config.toml
num_hidden_layers = 8
hidden_size = 256
num_attention_heads = 2
num_key_value_heads = 2
head_dim = 128
intermediate_size = 1024
vocab_size = 7178
hidden_act = "gelu"
norm = "rmsnorm"
norm_place = "pre"
norm_eps = 1e-06
positions = "rope"
rope_theta = 10000.0
rope_fraction = 0.25
qk_norm = false
attn_scale = 0.0884
bias = "all"
tie_word_embeddings = false
parallel_block = true
init = "normal"
init_std_qkv = 0.0457
init_std_o = 0.0
init_std_up = 0.0457
init_std_down = 0.0
optimizer = "muon_variant"
learning_rate = 0.0142
beta1 = 0.95
weight_decay = 0.017
lr_head = 0.00561
max_grad_norm = 0.5
warmup_steps = 200
schedule = "wsd"
decay_fraction = 1.0
decay_shape = "sqrt"
final_lr_fraction = 0.05
batch_tokens = 131072
max_seq_len = 768
doc_mask = true
train_tokens = 643600000
max_steps = 4911
dataset = "wikipedia_en"
MLP neurons of a small language model. Each row is named by its layer, matrix (up: input weights) and neuron, and shows model dimensions 0-127. Each number is 128 + 32 x the weight over its row's rms, rounded and kept within 0 to 255. Numbers have three digits each.
A block is one neuron, or neurons of one layer that tend to fire together. After each block is what it responds to, as a language model described it from the Wikipedia text at the highest values.

L2.up538:119111128112155136092161138147093078165078134199077138159097079139162185160079121147089122136157120170134146103093138086086159097124149127110159108104118126120099098112136159131135135089123076103056111082115101088134193156046116128184081092078087098110121128146118127177150114108102187127150151174178190154117099120175142164166128115095144147162128095149133173115109138148162098103155
L2.up822:112123147109161154110179156157086108141148164123066091167119122124119174092141148232147178175115054091179116143145133145126123113109135113063097139150157109098126113125105180098134134119119151074155134130119102147101145105089169167217133144146060088132160154105144111136163108099195122131111138156128129148092135133154123166142148105104144126133145149126110138147104174090122145155081
Responds to: Acronym non-initial capitals

L2.up73:110113102099175122094111132112128143104128130138105146128097046161131101184109195121147141049184176142102126200050132115158089112087154099150104075087148120154173138125132137165079135104090091103118140094151108142127098123158112167173118103172128133098104123131116147140130119144160127134129133150141129111163132102097163142136131136116115140125089079123154146129113128068160133089105
L2.up367:130132122094141068149106135097108142126116111165142143122136123187111126158179091125120113132108142121101129179183089225071185115158134172107168154176106114095089080102129087141067132101102099102155129111046064101132106129125121126050132176178122156105078150080143108105110144130122102155108137155117142054124120100151112138165107131179150132135174149186118169151142110126118104107125
Responds to: Decimal digits in tables

L5.up104:148112130114134151106118162097063141158146086134115144146107109135110071193172183140132148211117117142127098099124087149182135170198098145108120145152118145174180087067116081141096148131114145109121098184114176148129142179119079126054114151157088106120185174097104112136137152120096071143134125105153092074103108153070078135143165152124171195101120124123177141127110127156119143112099
L5.up108:188215136056138153193123136140139118139155168140149078125104134104067157139133109114186157110135136119127151159115144165156068117123165148112073080158115109142035083134148146146143141119087157133104132110113123160093117135105135139204106125129112100117129126119127096141220131139136083137088210136137096086070106185154106077122121157113105171164146138080159184112162110089143088158134
L5.up180:120112090130167132108141105120132099131170060116158138112145100169082080127111106080135107185156079096143169154104108114231146146112166174114113073126098188141120141164134126099190163122063156101173146114137153159168145099139128154168116110153109100070150142200156134134086131133095161115128144168143148139146166126149128113123168122137114155132099104111220126108129149158109132175085
L5.up263:159114151098140120085176101193073124162103135175126141139137084128136152134179178096137161191085122135103082135111077113104166168109156129151119168116140118135110090156067148094132062082127128074144149184167099169153147068119172111147067177132131106138105165121138111160126054148093076076187143134113120074084085100172141141151095116124101128144155122084119161084092116157195127112096
L5.up381:140151172170123095089147093107180080155107156150177069123083140165151125177177142132072109121167137140156147145113091194130123156163159139128129136100095080114132153121175155139109136132160096112128130125120140114107130142168161102102185165118132124099082123107132159126112103140110044107147124111099126112065178210133080115113174107134132074084130129133173123109141179143138138080108
L5.up530:161080143120115127139035085136187126147162126088123119091144156133143085094162167101097121104135163180140141134106092178166127138088135108122083151119098127129154104110111157139171078118125096103190173133053127140132075137214193134238084170180204087117160107145111172126151113138142096133093134157132082108144131176122115127095113130067070147065159182138114222063154066095133094112147
L5.up704:084128130158111090105145114133153089165088164142072064064169164139157162093136111112098129081089071147207170131129132127127141145139080190114116171096118115144190121080137167129114128081079113108119109212076147160131133046136094094143086119075135121120110149143138113143136132161185131196100123147138106075108116031136118117144111101093139123118112119130147178095136165128175101183124
L5.up781:141115107148109111097177153091141166179163111208212086114159103133056094125173151134102117111078097128125098149113127131070125136136066111188132120169140098133085136191086095165126078124130155149142139104136066137123128130199169141190113116161095137104114135112049132154172078141062083139125158116128161102083079120116123176162135076166099088157149160151136130128175096135119123167062
Responds to: Final digit of numbers

L4.up248:130117136102120075102115177157072136186141089149144084165164103148172096138125168107145167096120125188122164132087130116096074177077145147127058128083115148147079096112187121146146116118146139123154154161108093150167161123102119115109168167083149083169138131107198156112192127114157180110099167091073121104168113095136089199139168184164100166153126155101070144078150124139100162132087
L4.up511:174185188123177133143073176081143144149127061188164141092126162130109152143122145147112132151150166108101135156133090179144132132171147176115105068145136073112094143150161095105107146186169138123145152089136141135097085137151108134129118140127124077155093105126111163194057141153175114100058191080118090087174202124185126128060129116132159148109153096139089182088157167108122131144051
L4.up556:159155181153139136117192111087089124157165111143106163140114091128150158072137124120129120132082133144125166123135155162166123120077130149125131085150120118107119152164140120107157115091172114117106143140153130160138068079126102115137164139098149131113097125157072137140115166147159119160096087121133149163140144142169119112093178163203145145157159201146101152100089159115133132091157
L4.up940:163171116127131157162120134057136046131120135094142130143123111080116143149147073057097152130111105107126092112104097118176208067126135190172152107151173125131173116110120160099170054060134108118168181159070148087113169072156119166088135146121138081135131130162147118085135146148099119102082109175144116156128122101070097178132156113119169099113126158108080128163104096128140132091095
Responds to: Final digits of numbers

L4.up679:133108081144112160096099129111099119193104153110115123132137191139142128182163098116135165171125219137108134158111091096171090169078092121105122108094125118168121167177177062172084118095123083085120108109095185116147077130135117157123124146092174157168076108143089102096139115145137144142125093105161155155078156201114167092120172171119122145169107107096102094093144156185152136163149
L4.up823:100108115141134113127186132180106118062157110143176160127176133123127185159164170105127097119171166164163132203127082090066100129177158086167155167129134136101148138144144133160142113132114119121094067137173161156102126161163127112116155071074110157162161108126107176132109116114176137083107083126138146139174141173064140123095154125102098122128117087137127071171085152143221151110081
L4.up908:123094128105131132148122094160107160150139136161111127133060135080111186099135142094131099162153157103164098175146139129123186118101089134167120170176171107081090124168083205105098157102121085135155138107121109127127175115120162162116144123177196113127129132106149088031109086177166147103151136118090131104153135122146085061109134116096142075212117082109130099110217102123162122087094
L4.up918:118121103098110144170131112132083174142147151130109127156124119125130098163132118153145090069123121152181096121132131120172097147180192132102139097076129135205131155171108094077110127096189196160150046147155117094133094077105110145139177118149168103115167097087125162159175145125138131144153073170113107102152099117138105103177120138171182130111151106114139149169145113156130130146118
Responds to: Verb right after subject

L2.up390:063087178074163115080109124099164148182087131141105136132140072138116100101153091141112128167138050079180151152164170163123145082115110148125110180106159096134128155149146112095130134079108103161173154094151135145148172163174147188169149156133123146100182127116118108103117161078093080131082121187167114105167139141148202089095090126182139139102175112128119087169109117093139115141137
L2.up419:146130128146148226118092181127151139114107128093126093147141122108113147122166114154106063161085046129102126120083152194159130173111153106161168168142118132097124129079099142120125126074133136168114130115138150107094110107140105117127169204153128106098177191121148167074144133125133120130089120144161098117138155172122203088131174079121127137139095083135123112101080185168174145142091
Responds to: Mid-word fragment tokens

L5.up74:137106133159102058204131135172117150146101128107155189129073157155125095131147109089155148167080125106172087161153122116098076089052102187107118081118116126136175053096206130146121153110035108117131183117173025096132141127154127137134115114066164107141126113127118092131154122124122136097102143145187149140140170185106112117107151141134117113137142094170110129162085065069196129115098
L5.up135:063127099088110079136191114122115124218121154122135148194140127158124090133182099164093054168163109108129135112123098130110124095113125167095076140125056174127118133126177137174163160182145135091118125084128132080145116096125099109159118118118140109122107064139185158101125113202121182107137110106121128156119098094120163115101100102160135066146129079182171107104115120123139135031111
L5.up396:124098132101156112113155086109111064141163127117129132072138098109156084141134160172119135161150088120149121084122141141085098073147085077117078129160136102144116138142090105143095104210167123086152129142138147147128146167127133122149126145105041143105123107173110098110129149164130117101142102106169132102120051144125132117083103167119134085195130122168044115134133106095099182092138
L5.up413:153087152127228133099108162110097157128092143142148153189127120140138131153151161146082125128094109117199137117110132123102185100223101084098139061146157122120169120103162172103098114112176066069171121130070087110167113120055085150139082166174098105080153108141109079107140160119170074127115129132152109147115164122137139131127124171108171135168140153157066114153100145086190158138134
L5.up464:132125179053122101066133139145160098139106068178137113069062067147170111140129160122043111189110152120161106150157063125071155083115171084088059126165116097090144088117121148089132084147146099090160114122109054069160141110122123112094130133104126131122091153172201100095110104109137154124146173172103119105091156112128070078115115166122131091143135115165132129162129092117192072065168
L5.up538:106110182086122105103131138074155175141125187089074188148174117135130128137150144219098118140090150156159142048144096096143162140110159125140119104140152144154145144103092136102140119147072112121086115075119098138115172142161183107125102093154117120129197077170168142094142243124106141151096145097158109134101137127097074143109136159152198076070102102145117109170109111071136124124130
L5.up718:122110099139146151141067120164114142162110142179174097132088131140141122073188172167169128081113190114151101161131084127083143144077150136115095107185144124079087090132117130142116186107102123119088138114083093086162167191115181118141185125066122094130150082100087108125152082043155126108149132129085108145112081150190104098129142162102131114109119137109104132115120108091115198066112
L5.up811:150141083079140087110122118140115170134101137075153155163093095128067120145103183145079114105109078108131156125112138117060145079115201094098111060122129119113170114086151132067078130089150148106130173079102074146145135091128164135111097112114084191135158136149083107183116094110170179084179123109135164154111056122133129077165160141145178126120192129141160123136063157128163109089111
Responds to: Mid-acronym letters

L5.up2:132142144115135125148136124136144155140109151107124096135191159117133068180107187164173120127094183106132079070153146160119114175084193131125184103155104134097172041185125135099079106093123066094139065118114112106127144171107106163155180130073133135155143111126182119100176118119144137147158075177171125123159098217124136142108096133107160119101149148152105114065103109124121112118126
L5.up105:149146149124178161153085176104078176097088162128163154108133119114107119140126176102132042125169137121133098098102122115163087122117109192122106123141127142158172112112109117057130163223082084109167167157099149067182137123080144137122102106138029091138105116120166096112155138121102124141119119132124121083098164193099165184141141117118060146086139165082142145091096145132144141084095
L5.up106:072157166145161143146121132123122156126128183084053101115118117107133125105129157132138139192129104116127109137105112126191134141176131105134085084111072121133143138162206168142147149182126140115179129149100081080159130100103085127138147181131125143139115080088113149060116101094153171160089064131132134214137113084181068124155115120112120127084159200102151102098069121166123138133106
L5.up261:143142120092094161087169194087139097166174068128116123080159142067127189118149166099077130117152087113136175122106127121105122158101122172107140102052163085165154099159134157124073104165104092168127173168110166124127194114146075151178196128131121123113155159147114097113131084135118135125148101165175105122133123161109119120130157065163079126153200153160065155082118139144149083136144
L5.up301:108147137120159167140133124214173111140165120186096095168163090129063147120102129122145094107187082180124146137130160123149109096165145127137167100038114097062090122194116137139152158150103083215140176145138105121153139154158157148111138156100104081105094079087151090064133132103155113119187129123154134123130135193138129103154092096117101095123125154140152084107114100126114145170127
L5.up553:146157146096104168138126141188122136082144120101123194155185175122127158190131159123143120128140121137152091146141184121137154162096169167129131158147152164142114154113146140098104176130141177053157169113130133140115089112117134107110161142080164138195147107122114115100077188134143151057163103147137148096151188138156177088132112131182140136165090110064126132125117088173190160145103
L5.up666:164140090145158185078113144118109138154128102138144096127129140136116094162200122152167084091158102126103113152071122150114120080111129179058120123124160185168151113128108156098096167108121081112135126200154106145125103078168086144126178162106159097095157135110122197109123158100114116128189102160155073102184129184153079121156135149144145201088120093119130165139073125124110151081171
L5.up725:172082124130118140129127196169158076117183152083152073116193115093127089191132202079105149172119075139130103134111079107061103165155130133164175128092181135162158174190113175106124119166122094117100116100162147136116193156118171081122154148121123163141146121145175136095123178137111200100086057135114137076069156188148195137090101127087109098179105130092135180092098128119128150071121
Responds to: Forms of "be" after subjects

L4.up420:085108142079172113050143168080156097124131139144127167165089116174101151111119161107157115141117161054165118153069086101085155116191132236123127125137098100172154125086170149113140106155145127143075087160119147157109151163149109150100091184095123122091147147109130140174137118083103149144161067074173094129130114121146050143135146091126124125133095160137118104155140139131179139079102
L4.up449:094140139179140111117127080178149095086096133162161126178125123039199108146152124141155147122078080113085140123152131176181171058127082139145081060103062166110117150130156149081178154131086127146171140120079114169136128070192110112080153143144131115157126117171082124117120124133163242113159145120084164150095143156154125094092103108148119140155101175109089118135126095134152082160160
L4.up531:078132135114142129105166182052137113149149170112159144166158101073132171166105108125158168163129111070091120090131111118115176080154110124061072125131140124108153080093139105140117117166123108135089127170116039149157090098153120121144120105070178114132113119132140070114143075093181106118152087180159106111147083135196132104139215138149130159186132151156133119154160104169151100109197
L4.up630:107120183147134043151097091135116113121112165149173144090119091129155155105167099100142075109143112154108133136106073082157174139126159157158104150098198129074128044118142167146103184152136101139144179135158069149104125149107109084119166148133121179137164154101120134166160139076129104127160137136164135068133175128134154077139182162084141087146119135146141132118071108158133126150133
Responds to: Mid-word name fragments